config.toml
n_layer = 15
d_model = 192
n_head = 3
n_kv_head = 3
head_dim = 64
d_mlp = 768
vocab_size = 8192
activation = "silu"
norm = "layernorm"
norm_place = "pre"
norm_eps = 1e-05
positions = "alibi"
qk_norm = false
attn_scale = 0.125
bias = "all"
tie_embeddings = true
parallel_block = false
init = "normal"
init_std_qkv = 0.0319
init_std_o = 0.0
init_std_up = 0.0319
init_std_down = 0.0
optimizer = "muon_variant"
lr = 0.0026
lr_mult_down = 1.5
beta1 = 0.93
lr_head = 0.00759
grad_clip = 2.0
warmup_steps = 200
schedule = "wsd"
decay_fraction = 0.923
decay_shape = "linear"
final_lr_fraction = 0.1
batch_tokens = 16384
seq_len = 1024
doc_mask = true
train_tokens = 152000000
steps = 9278
dataset = "wikipedia_en"
MLP neurons of a small language model. Each row is named by its layer, matrix (up: input weights) and neuron, and shows model dimensions 96-191. Each number is 128 + 24 x the weight over its row's rms, rounded and kept within 0 to 255.
After each neuron's rows, "fires after" lists the tokens most often just before its 100 highest values on Wikipedia text that the model never trained on.

L8.up576 [116  98 145  93 120 119 134 106  88 121 116 135 136 196  87 153 151 118 137 119 155 192 149 113 119 127 131 129 142 107 109 154 113  78 119 108 155 115 156 100 127 117 106 123 153 114 142 116 119  89 119 142 143 120 129 105 122 136 140  93 153 107 126 134 139 103 141 180 131 112 135 124 100 123  92 145 125 117 115 169 121 168  68 117 146 117 154 126 109 174 152 193 130 116 111 147]
fires after: " ", "."

L5.up643 [142 154 154  91 122 125 115 113 111 122 164 117  91 165 130 119 152 117 115 157 129 126 132 125 135 111 103 161 132 178 110 129  98 126 126 117 142 106 153 143 118  86 115 120 150  94 137 121 111 100 118 103 127 143 134 112 162 121 112 181 133 106 111 163 155 120 148 138 121 108 128 122 138  82 151 181 120 157  99 139 114 129 104 106 143 117 167  58  99 176 113  81 112  79 165 154]
fires after: " ", "\n", " De", " Di", "."

L5.up69 [115 147 125  85 144 172 145 168 121 112 111 115 159 132  88  89 137 136 118 183 140 138 158 130 130 133 129  90 143  96 153 145  91 102 113 121 141 156 144 116 126 143 130 147 115 111 101 143 131 167 149 166 132 138 101  94 130 120 100 180 132 171 141 113  61 131 147  97 110 148 129 119 168 178 110 130 100 127 120 124 101 152  95 125 119 153  58 132 157 122 157  85 161 144 138 138]
fires after: ".", ".\"", " |"

L2.up197 [125 112 114 117 147 152 154 176 141  96  98 143  93  99 152 108 160 135 169 144 121 135 142 141 139 149 110 124 168 145 111 124 145 138 111 142 124 108 132 119 124 110 106 160 142  74  88 131  91  66 173 111 104  88 175 120 138 153 142 145 129 164 100 144 145 144 122 114 110 111 119 127 148 138 116 112 121 135 151 104 169 131 101 141 148 185 167 132 112  78  87 134 168 105 160 152]
fires after: "1", " "

L5.up758 [140 171 146  96 126 115  98 128 135 157 144 143  95 138 118 128 169 107 116 148 108 102 119  95 133 188 131  99 123 109 148 142 154 109 123 177 106 137 136 121 134 128 109 112 149  96 109 118  55 122 168 150 102 125 178  95  77 133  94 176 123 136 108 103 153 152 137 150 148 132 101 144 114  83 102 149 159 134 114 134 155 133 119 101  95 144  97 105 105 150 114  82 134 154 128 123]
fires after: "2", "0", " ", "9", "1"

L7.up303 [109 109 118 122 119 123 144 122 158 131 159 142 149 124 145  97 121 125 101 144 100  66 112 130 141 103 119 149 120 169 136 144 121 109 151 128 109 126 171 152  75  99 138 125 132 182  92 122 123 139 159  88 139 125 118 124 109 133 123 140  98 123 120  99 141 163 129 103 126 146 109 108 106 140 158 182 161  72 140  84 126 128 153 138 143 120 105 121 143 143 135 113 177 105 138 114]
fires after: "2"

L7.up120 [128 102 134  92  99 105 125 165 112 123 137 158 126 144 162 141 137 109 156 106 134  86 107  83 133 151 122 133 104 116 141 166 125 116 133 125 120  87 161 111  86 142 123 117  90 107  75 108 128 136 158 134 170 131 135 180  72  97 104 147 119 125 133 116 142 154 122 102 104 167 113 149  61 106  82 145 116 123 109 109 160 115 103 149 131 127 157 157 135 134  98  98 150 160 110 108]
fires after: "2", "6"

L12.up188 [152 138 124 158 116 129  83 142 125 121 156 119 125  89 147 125 138 153 172 108 153 145 104 123 140 125 123 118  82 135 124 151 129 140 187 123 105 132 145 129 144 109  99 105 115 101 124 129 137 137 164  88 117 152 136 129 137 114 133 142 128 129 125 181 117 158 128 134  99 153 150 100 129 134 133 113 153 176 180 149 149 115  83  96 107 114 121  98 139 120 159 149 112 161 100 103]
fires after: "\n", " he", " He", " and", ","

L3.up360 [ 80 153 110 121 100 115 127 118 125 163  85 135 131 150 147  78 170 128  92 120  93 130 125 117 139 162 160 162 117 137 116 121  95 141 110  97 128 108  85 135 161 126 111 150 185 129 102 120  98  88 135 170 128 130 151 132 129 167 144 136 129 144 122 190 110 149 152 123 117 120 160 119 103 112 123 160 146 145 148 117 130 158 150  87 164 136 122 134 125 143 105 100 154 161 107 105]
fires after: ".", "s", "-", " re", ","

L3.up191 [144 139 125 129 103 151 140  91 108 163  92 125 107  97 155 139 122 131  82 121 139 107 137  93 132 106 138 138 105 152  93 145 129 111 130 105 128 154 115 103 167 132 134  93 123 140 118 137 122 103 133 145  87 110 129 149 134 106 141 130 150 128  98 128 145 145 120 104  99 107  96  76 105 155 131 153 108  87 157 121 119 112 139 141 132 141 109 151  79 168 170 129 108 121  98 118]
fires after: ",", "s"

L2.up211 [102 121 125 128  96 142 160 107 146  97 126 174 134 117 178  99 134 117  98 118 117  99 167 111 141 152 147  99 145 111 136 112 151 125 164 165 140 175 141 128 117 129 137 140 128 123 104 138  95 108 143 123 133 122 117  91 109 175 132  93 105  89 157 114 125 136  67 139  98  92 131 131 149 109 126 191 156 172 167 162 119  95 113  57 108 126  98  92 122 119 144 137 165 138 137 147]
fires after: "-", " \"", "'", "s", " dis"

L5.up212 [173  93  87 169 114  79 156 120 104 131  95 103  86 101 126 111 111 100 122  66 137 122 157 141 120 158 134 113 142 145 159 136  84 163 102 171 105 172 134 132 100 125 116 105 149 129 100 110 104 132 153 107 136 107 131 102  68 157 132 110  94 128  99 136 146 133 158 141 133 149 124 102 130 144 123 152 114 126 161 125 129  88 137 137 136  77 135 101 149 122 124 130 125 113 150 135]
fires after: " ", ".", ","

L2.up77 [182 109 123 112 151 140 112 178 101  92 137 126 166 133 120 146 106 150 114 137 156 122 106 129 151 106 113 155  94 128 134 143 134 123 140 146 124 115 140  92 114  84 114 124 115 158 176 101 136 103 172 130 165 142 112 148  91 147 154 138 107 120  86 143 117 159 133 126  99 116 128 114 112 165 107 110  97 112 139  92 173  89 119 112 133 145 161 119 119 140 128 154 146 129 101 114]
fires after: "2", " ", " Per", " ex", " the"

L3.up544 [152 107 106 122 100 184  98 160 106 120 128 105 124 156 121 126 110 165 114 171 102 128 123 118 128 160 146 120  65 115  62 150 176 104 102 105 156 127 123  93 122 159 157 107 127  88 133 133 123 123 102 123 156 167 159 117 125 143 118 122 164 162 131 113 190 103  98 170 116 102  91 129 139 150 153 173  91 131 121 125  90 170 151 117 151 133 119 130 150 140  78 123 121 143 103  99]
fires after: " W", " F", " L", " R", " M", " H"

L2.up61 [ 93 112 137 109 180 100 110 111 137 101 128 124 140 121  73 119 110 112 142 162 137 134 123 149  97 131 184 164 176 134  88 148 143 113 126 140 104 162 131 137 138  97 125 166 143  32  93 127 117 143 143 127 119  96 118 124 134 142 155 132 113 154 117 124 131 145  78 118 133 137 117 139 111 143 111 134 107 132 135 143 128 101  96 126 144 148 161 152 134  77  89 202 147 118 132 152]
fires after: " ", " S", " A"

L5.up160 [152 130 114 133 134 143 145 131  99 119 105 112 106 161  84 129 107 140 134  84 157 133 158 121  77  85 126 105 149 146 128 138 171 131 119 127 151  93 132 149 136  68 162 137 110 131 120 150  96 158 116 138 131 101 143 100 129 155 122 113 155 142 121 160 148 103 149 123 104 114 133 123  99 183 160 101 120  99 103 108 138 124 154 134 138 103 103  92 117 124 155 149 142 117 125  84]
fires after: ",", " but"

L3.up88 [122 127 153 154 142  98  95 120 143 139 131 124  94 121 144 151 118 165 113 135 126 145 126 141 188 129 185 162 137 156 104 155 162 120  97  73 133 116 114  95 120 150 144 106 125 172 127 168  93 129 105  90 121 122  69  90 116 104 111 164 107 126 107 130 114 133 139 153 122 100 130 121 145  90 164 171  95 119 120  93 162 117 112 133 139 122 125 100 154 125 113 137 109 154 123 157]
fires after: "\n", ".", "'", " Mc", "-"

L5.up605 [121 168 106 130  54 117 125 112 157 146 127 141 145 134 124 156  98 165 154 138 151 167 136 100 145  98 186 133 135 129 118 145 150 125 130 117 146 127 124 144 140 132 133  62 108 151  90 123  92 120 131  95 121 145  97 137 117 134 109 118 177  79 119 158 105 137 104 154 125  88 167  93  92 127 127 154 134 135 122 108 137 100 124 138  90 140 109  99 121 134 133 137 119 126 123 112]
fires after: ".", "\n", "===", " (", "==", " \""

L2.up702 [163 109  93 107 173 119  99  89 108  96 112 124 102 149 138 121 131 115  97 134 162 169 135 123 116 156 132 122 150 203 100  68 146 132 129 127 113 100 111 151 109 152  79 105 154 106 137 130 110 116 144 135 131  80 178 128 161 119 125 114 127 188 145 127 115 141  95 130 116 113 144 104 138 137 119 113 120 117 115  93 151 168 131 157 123 165 134 148 138 164 135 152 122  96 191 181]
fires after: " in", "in", " Man", " In", "wa", " C"

L5.up622 [147 176 130  90 143 172 160 173 143 118 134 125 161 121 117  86 146 164 101 144 130 135 163 116 125 103 121 110 135  98 136 156 116 132 134 126 122 131 150 119 144 127 160 113 125  78  96 129 143 172 153 162 155 139 118 113 146 122 137 173 136 161 126 107  90 129 130  97 129 118 153  93 175 159 100 143 130 119 178 128 118 146  61 107 114 163  73 109 155 124 142  94 173 126 169 119]
fires after: ".", ".\""

L12.up762 [144  93 118 100 143 135 130  93 154 112 160 103  99 148 169 106 130 120 111 155 127 159 147 163 116 158 139 123 138 138  76 133 141 120 110 127 156 124 142  90 125  95 184 121 161 156  94  86 110  90 108  77 112 121 110 154 152 139 124 119 146 178  96 119 132  90 148 169 137 147  98 126 129 140 117 124 120  93 153 135 146 107 117 149 144 161  95  76  92 106 127 129 148 128  97 159]
fires after: " ", "s", "-", " un", " American"

L2.up407 [160 132 108 106 154 114 142  71 124 140  77 162  78 144 161 136 157 126  88 102 111 106 148 135 148 138 110 110 122 148 149 153 138 153 112 139 126 137 153 118  90 148 143 123 162 131  95 165 127 120 112 155 147 100  95 141  63 145 148 162 141 158 124 121 135 113  88 106 132 145 157 140 122 117 112 123 123  94 136 145 103 110 141 136 168 117 116 107 161 146 149 157 166  96  97 167]
fires after: " ", "-", " Ex", " (", "int"

L2.up199 [117  95 126 124 163 167 141 128 167 152 124 125 109 141 104 126 144 116 144 168 106 104 142 128 120 136 160  89  96 155 126 105 151 133 143 129 105 120 115  77 149 121 120 157 126 128 157 119 129  76 105 123 123 100 194 139 113 161 123 110 133 138  98  95 102 147 110 129 158 139 115 164 132  97 132 149 105 122 175 147 116 116 116 103 149 150  86  92 111 104 141 196 135 160  90 103]
fires after: "s", " S", "S"

L8.up218 [132 151 113 108 114 134 108 109 122 127 104 130 110 136 112 129 115 150  77 119  99 129 125  91 147 144 168 153 127 125  74 115 128 128 149 114 139 127 133 109 142 151 100 124  96  99 102 153 111 125 100 154 113 148 125 154 122 140 141 144 154 116 117 143 105 198 111  79 104 125 113  90 162 132 102 129 106 121 129 156 117 131  66  97 106 178 128 154 187 140 143 146 146 168 122 126]
fires after: "1", "2", "0", "8", "9", "7"

L8.up436 [156 144  85  98 126 139 103 120 104 146  99 115 143 111 131 136 141 114 123 182 128 134 154 138 130 120 130 145 125 136 118 126 139 137 107 131 166  99 137 136 140 120 135  97 101 113 124 126 120 137 119 147 124 133 136  79  91 139 117 167 152 190  48 120 118 148 128  72 134 107 134 134  93 148 173 135  86  86 102 114 133 102 120 136 118 151 133  96 103 131 138 123 158 104 131 133]
fires after: ",", " ", ".", "\n", " but"

L2.up299 [126 142  95 151 106 151 128 160 140 137  96 134 120 128  95  79 133 124  92 153 140 139 137 111 167 153 129 116 101 104 150 146 110  74  91 153 150 156 117 122 138 152 131 143 129  97 106 136 103 163 165 135 155 149 112  95 108 125  99 146 110 149 147 146 103 127 144 136 116 138 123 147 124 158 145 168 114 153 111 105 111 124 109 109 109 166 149 149 140 105 139 137 118 130 117  95]
fires after: ".", ".\""

L8.up386 [169 136 119 103 119 102 172 131 125 104 117  86 110 140 155 154  96 169  65  98  87 127 161 106 106 155 137 118 161 127 178 146  54 147 128 108 127  90 139 107 126 124 120 114 105 103  95 107 148 114 179 104 117 129 107 128  94 154 115 169 110  99  99 149 126 129 130 139 127 151 129 143 129 110 121 131 112 118 147  99 162 151  99 133 114  95 150  95 142 121 117 114 127 137 141 134]
fires after: " ", ".", " ("

L2.up541 [119 163 159 169 152  89 119 136 157 140 134 135 142  93 112 100 122 150 128 171  96 137 126 115  86 131 109 151 149 109 154 137  71 110 119 126 120 150 118 127 164 172 121 113 138 103 152 124 111 117 105 124 157 136 133 141 135 116  61 165 115 138 114 138 130 140 149 134 146 146 114 113 130 150 178 164 152 123 141 125 118 133 121 149 118 145 111 106 106 144 124  99 125 113 154 127]
fires after: "9", "i", "8", " the", " his", "5"

L8.up471 [ 91 160 137 147 137 135  94 136  84 146 129 131 160 127 133 121 159 112  92 110 113  90 135 100 124 104 120 104 119  99 182 121 123 119 139 136 113  86 152 137 130 145 117 191  92 109 121  88 139 107 138 177 116 118 161 117  95 140 166 142  98 132 189 145 128 143 129 117 143 120 154 108 104  93 119 150 145 146 137 119 117 180 156 109 141  79 128 100  99 123 113  76 111 132 102 129]
fires after: " ", ",", " with"

L6.up465 [160 160  63 126 133 100 118 132 105 113 120 148 121 126 147 119 126 122 132 176  90 115 139 112 141 112  73 138 149  99 126  99 112 126 127 113  96 142 178  76 134 136 139 140 105  98  93 129 109 117 116 150 121 114 104  96 124 122 138 155 171 148 132 123 185 174 148 114 150  98 127 137 161 193 111 126 124 124 122 131 125 181 102 117 111 161 130 123 174 112 142 132 140 138 139 126]
fires after: "2", "1", "0", "9", "7", "3"

L5.up16 [164 170 128 109 114 139 176 102 121 129 149 139 111 170 139 132 134 139 113 126 106 142 136  61 142 109 141 137 130 125 125 144 158 158  87  75 139 143 109 126 170 126 132 135 114 134 113 133 107 157 140 162 135  99 171 168  86 129 111 107 133 155 149  93  87 113 108 110  65 105 134 140 140 115  93 138 169 118 184  79 109 111 125 144 118 138 136 138 133 175  99 104 133 145 143  93]
fires after: "s", "8", "es"

L7.up419 [139  83 137 115 112 138 111 100 166 118 128 103 116 107 115 104 146 119 136 109  79 101 141 113 138 183 123 118 164 127 117 161 166 121 108 162 123 152 183  73 105  71 125  98 161 130 102 127 139 102 130 111 117 121 157 152  93 138 144 129 114 105 122 116 160 120 183 152 158 104 115 142 160 148 134 131  90 139 167 124 138 129 121 166 133 122 137 144 122 125 141 147  88 133 135 127]
fires after: " ", "1", "2"

L3.up232 [102  83 129 125 126 143 128 102 146 143 108 182 116  68  99 128 145 126  99 147 126 129 103  99 147 110 142 117 125 144 131 128 175 105 135 144 105 121  85 117 157 152 114 143 125  98 101 150 117 105 118 138  70  91 135 125 114 146 132 114 162 147 129 104  95 107 113 134  89 119 146 142 128 107 165 129 104 155 100 129 112 179 180 115 154 160 158 114 122 159 153 170 120 136 114  79]
fires after: "0", "s", "%", "cal", "1"

L7.up684 [144 160 132  76 123 144 135 126 150 123  93 138 134 111 167 119 134 106 107 154 173  81 160 113  99 158 136 123  68 133  88 145 169 154 160 109 113 111 132 140 160 134 114 143 139 110 144 108  84 153 107 149 154  74 154 141  90 137  92 104 145 111 155 131 145 130 134 127  91 141 153 101 121 153 142 140 128 156 163  79 100 103  98 105 125 134  97 141 151 108 134 155 131 134  92 168]
fires after: "0", "1", "5", "3", "6", "8"

L2.up164 [118 145 100 111 146 136 122 195 167 182 129 158 158 118 113 129 122 140  93 162 143 129 104 130 150 162 128 106 139  98 131 107  91 132 103 146 119 147 149 119 150 102 154 210 123 136 123 117 145 141 146 129 126 144 156 134  84 142 143 175 119 121 134 104 108 155 172 120 129  95 150 101 116 147 160 127 128 149 127 130 116 105 140 153 157 141 133  89 113 118 133 114 158 119 109 180]
fires after: " |", "."

L8.up165 [126 135  98 115 127 158 133 147 121 147  81 117 131 109 160 136 115  92 139 128 135 153 162 136 108 132 111  95 138 168 126  88 107 119  97 100 116 128 147  88 168 135 109 142  96 147 100 127 159  83 124 118  92 118 145 127 111 132 121 122 163 138 149 141 108 112 109 177 159 134 115 100 114 136 146 135  90 142 171 116 107 162 182 120  90 141  85 194 136 137 159 137 105 103 155 130]
fires after: "0", "9", "1", " ", "–"

L8.up383 [124 115 115  93 143 140 117 120  98 169 104 141 116 134  98 164  97 138 145  88 128 164 180 131 135 166 148 134 109 182  91 120 131  99 121 112 135  79 140 174 143 116 176 165 109 156 113 126 112  70 132 100 135 131 134 131 110 105 138  88 104 156 109 134  92 130  91 174 117  78 108 104 149 158 178 127 104 141 107 131 143 170 161 122 105 149 128 107 155 135 137 165 125 151 108 148]
fires after: "1", "0", "9", " ", "|"

L7.up585 [128 151 151 120 139  98 135 107 113 116  75  75 114 117 152 134 119 121 103 115 167 130  94 113 141 125 112 150  83  65 167 117 133 161 130 109 115 162 150 136 129 118 128 110 156 123 112 112 133 105 141 179 123  91 122 103 115 123 145 159 112 146 166 122 143 153 125 105  89  95 119 112 117 111 164 143  88 129 118  96 126  79  99 155 126 133  87 135 105 117 145 158 107  97 154  99]
fires after: " ", "2", "1", "8", "5", "3"

L3.up84 [138 148 103 131 112 130 106 122 150  56 102  92 113 136 105 158  91 143 144 110 140  75 129  95 137 115 130 125 106 102 140 140 105 116  84 156 159 106 134 156 127 156 126 141 121 179 103 110 137 155 131 140 161 141 181 126 120 160 140 105 125 161 141 113 172 137 133 139 152 109 136 104 108 125 136 140  86 109 106 129 114 127 139 139 122 142 129 131 165 140 116 115 108 145 138  95]
fires after: " W", " E", " L", " J", " S"

L2.up6 [101 131 125 144 106 132 164 118 135 132 156 159 104 128 187 123 123 122  87 169 125 115 100 138 127 110 144 125 101 123 138 118 133 177 124 118 152 126  89 167 102 116 101 152 145 107 122 123 126  91 133 154 152 100 112 143  85 111 126 112 123 142 134 113  58 121  66 115 145 120  95 146 165  93 129 138 155 145 130  91 120 113  91 117  93 120 141 150 174 136 114 149 121 138 202 131]
fires after: ",", "s"

L11.up575 [116 148 127 119 115 131 110 174 127 150 135 147 133 159 189 163 120 151 108 155 130 140 154 164 119 146 141 133  88 140 124 132 139 145 164 137 116  88 146 118 151 128  84 145 154  92  66 152 139 141 160 161 112 127 103 118 128 112 116 139 155  93 130 150 126 145 125 138 135 144 129 143 120 121 148 149 174 137 142 106  84 117 124 119 143  82 168 111 107  91 124 141 122 126 166 186]
fires after: ",", "2", "4", "7", "8", "3"

L12.up704 [151 141 102 120 125 140 119  90  92 189 107 119  98  94 163 116 121 107 149 104 127 142 177 108 120 167 149 108 119 177 155 135 122 111 123 120 125 187 159  99 132 162  88 134  99 140 130  89 112  83 113 134 151 110 161 103  97 124 146  89 150 154  74 144 117 141 100 127 145 119 150 117 140 118 106 161 107 140 140 126 157 142 128 155 122  93  87 123 110 178 129 108 144 133  82 119]
fires after: " ", " (", ","

L6.up569 [163 133 101 152 114 138  75 118 143 115  91  88  76 114 116 127 113 133 128 117 137 155 146  98 158 116 137 135 155 163 126  99 147 124 172 199 134 112 122 143 106 158 132 159 181  83  83 139 100 131 147  74 131 126 123 135 127 130  88 124 125 100 127 125 144 146 143 160  95 141 130 107 131 111 135 163 138  91 151 118 114 117 123 158 138 155 132 105 168 136 119  98 114 142 152 184]
fires after: ",", " June", " April", " December"

L8.up601 [132 105 109  93 144 150 116 116 122 180  74 140 136 156 116 129 145 131 118 106 131 185 119 152 123  94  80 105 131 193 108 140 112 142 113  87 108  93  92 165 134 142 141 135 120 123 109 130 137 105 124 131 122 135 122 139  95 107 100 117  85 129 127 127 101  71 120 153 120 116 125 116 141 148 169 163 104 156 116 144 128 124 135 144 144 135 101 135 155 154 164 141 141 150 100 163]
fires after: "0", "9", "–", " ", "|", "1"

L5.up701 [104 133 117  79  93 149 114 121 111  91 132 160 188 148  83 106 143 177 143 155  74 128 114 129 144 107 102 110 101 141 133 146 186 144  99 126 122  80 113 113 101 117 131 131 128 113 155 143 134 117 127 112 156 126 155 151 125 111 133 114 144 128 167 143 136 126 113 109 114  83  58 141 125 165 170 137 125 156 164 121 182 103  98 102  97 139 132 144 109 129 115  91 164 104 144 121]
fires after: "T", "S", "P", "L", "N", "d"

L6.up236 [125 132 116  93 171 132 130 150 142 119 146 137  98 127 111 129 126  98  92 135 129 107 151 118 117 130 166  85 146 143 114 131  92  88 101 162 144 117 129 134 102 100 152 157 143 110  97 165 135 157 128 154 161 141 121 109 106  99 136 158  66 118 119 107  85 130 153 117 121 176 148 122 123 140 182 142 142 173 143 129 136 131  91 147  68 125 137  95 117 153  90  96 135 104 163 148]
fires after: ".", ".\""

L11.up386 [112 152 150 100  90 139 118 110 172 139  59 160 100 156 114 111 115 118  99 162 110 150 115 130 116  88 112 137 154 147 152 158 109 128 123 140 123 139 168 139 114 156 145 108 146 148 108 113 151  81 121 163 164 143 129 115 115 177 117 108 114 128 106  83 117 135 111 136 102 100 118 159  91 124 173 153 157 148 120 135 121 189 111 117 142 157 144 107 135 142 129 145  93 126 142 124]
fires after: " ", "1", "8", "9", "0", " ("

L8.up657 [145 110 117 134 135 117 111 112 168 157 127 150 109 156 157 107 150 105 148 148 138 104 154 115 157 139 101 116 139 102  74 129 159 108 112 137 116 109 135 112 114 142 112 167  95 146 139 114 176 134  84 167 117 136 100 155 147 120 148 131 126  88 127 141 160 123 139 139 116 148  67 105 157 124 139 153 112 150  96 158  71 169  80 116 134 144 120 121 167 153 147 117 115 128 174  91]
fires after: "0", "1", "2", "9", " a"

L12.up589 [ 98 165  78 104 165 117 109 133 178 157 132 108 145 129 151  70 147 129 119 159 154 106 135 145 140 159 133 152 130 109 106 135 128 158 122 125 100 118 113 119 123 119 118 155 118 103 149 131 127 102 128 159 138 148 104 174 120 153 128 120 112 164 128  78 114 138 137 121 147 129 107 156 129 165 105 146 133 104 134 137  99 110  84 138 185 125 156 178 140 143 142 117 156 114 117 116]
fires after: "9", "0", " Min", "."

L3.up340 [121  94 144  99 111 101  93 151  65 140 117 130 159  84 119 130 113 141 113 119  80 141 158 158  84  86  81 139 177 130 135 124  93  97  76 147 158 115 101 133 127 200 116  95 105 118 138 128 139 143 105 149 116 138 119 118  79 151  95 164 149 132  92 145 130  99 127 167 126 117 133 125 157 150 175 126 129 178 144  92 122 183  95 148 112 131 114 140 140 155 130 123 150 127  87 118]
fires after: "9", "1", " World", "'", " the"

L6.up474 [155 111  71  57 154 128 142 127 127 121  83 118 136 131 122 152 141 108 121 118 137 160 105 121  91 154 128 114 112 102 123 135 150 152 154 157 144 175 132 109 141 155 118 107 156 142 146 164 129 117 127 122  92  80 155 143 156 150 109 122 116 122 119 133 181 126 134 117 116  85 168 140  96 160 141 170 140 138  97 145 138 142 145 184  92 142 138 134 138 147 165 136 104 122 164 122]
fires after: " ", "0", "2", " Dur", "6", "ham"

L3.up87 [157 133 174 132 143 154 179 121 138 110 108 128 137 148  94  91 146 142 155 108 121 107 104 143 156 118 147 119  99 102 173 163 114  99  95 175 156 122 113 111 133 143 122 141 169 107 138  96 150 122 134  94 169  96 148 159  91 116 109 163  87 128 144  95 119 138 111 108 142  81 112 149 121  87 122 124 144 150 188 125 133  99  96  89 149 116 147 140 123 124 120 144 165 102 139 106]
fires after: " F", "P", "F", " P", "T"

L3.up166 [121 134 106 133  42 115 128 123 130 126 122 119 126 105 114 155 165 129 118 154 141  87 141 123 156 114 163  93 117 104 154 113  98 125 137 115 126 144 150 165 159 142 152 118 103 120 137 125  55 148 116 128 123 157 137 137 127 146 150 126 144 146 132 100  96 128 130 133  97 140 118 133 130 147 123 135 113 138 165 137 122  67 106 102 110 121 154 113 142 145 137 103 144 120 136 176]
fires after: ",", " \"", "s", "\n", ".", " Sch"

L2.up392 [134 169 147  92 191 114 151 140 153 103 109 133 127 108  63 142 122 146  99 153  79 122 107 148  94 117 138 109 175 109  98 116 106 132 124 142 110 114 120 145 149 164 123  86 132 179 138 141 124 117 118 145 143 139 101 126  77 141  95 128 133 182 145 106 163 114 129 153 133  91 149 101 111 127 136  92 104 180 119 107 116 174 112 144 144 143 143 124 107 146 118 155 139 115 113 158]
fires after: " the", " of", " in", " National", " U", " World"

L5.up474 [133 121 100 113 145 151  84 102 137 147 170 147 123 131 147 163 116 120 130  93  90  95 125  80 138 148 134 145 121 122 113 118 148 125 158  93 138  94  74 125 128 176 143 132 162 121  96 119 157 156 152 177 164 107 126 160  91 150  97 144 102 126 140 155 103 129 118 116  82 144 143 165 142 118 154 167 146 124 117 116 132 117  97 126 104 154 158 132 134 109 124 154 104 108 117 123]
fires after: "s", "es", " S", "in", " syn", " Sa"

L3.up37 [131  91 139 106  95 120 111 120 175  96 110 164 130 167  94 131 148 168 141 130 114 107 176  70 153 140  79 106  96 130 100 134 143 127  88 143 120 108 168 107 150 190 116  66 145 148 125 103  92  88 148 121 113 137 143 164 119 126 121 107 165 156 162 167 126 130  97 109 135  91 133 180 103 171  87 162 108 104 121 133 139 158 137 136 130 144 121 157 176 131 116 134 114 110 109 125]
fires after: "2", "0"

L6.up524 [151 135 136 145 113 116 117 100 144 129 135 118 115 118 130  69 146  85 122 112 115  99 173 132 110 155 110  93 189 142 108  96 110 127 153 138 172 122 122  82 157 134 115 104 168 135 140 124 182 113 149 123  83 124 108 157 124 128  99 158 112 181 136 122 142 145  98 117  92 104 164 129 151 160 151 105  92 141 110 150 105 160  63 147 103 162 126 119 133 161 123 142  98 154 133 111]
fires after: "2", "1", "0", "6", "8"

L3.up623 [106 105  97 133 103 167 161 114 104 125  93 132 131 125 136 130 130 132 109 124 122 141 127 125 130  62 109 137 124 106 105 113 127 110  65 145 104 126 147 141 147 176 139 112 114 149  62 116 122 103 111 107 143 134 151 134 131 137 119 101 115 136 155 127 138 141  88 133  90 142  96 139 120 149 141 143 126 107 157 156  86 144 139 116 131 149 109 138 143 162 112 148  99 110 118  97]
fires after: "1", "U", " W"

L7.up20 [109 165 150 102 135 134 106  96 113 174 118 181 129 113 111 173 128 154 129 119 129 166 146 124 123 137 127 140 149 145  82 138 113  85 128 117 168 108 136 180 140 126 115 114 102 116  97 138 104 118 113 162 107  85 158 135 134 137  85 117 109 112  93 135 148 148 157 151 136 104 124 105 127 121 166 118 101 163  94 134 144 137 138 117 100 128  82 129 142 142 117 128 135 116 128 157]
fires after: "0", "9", "–", " "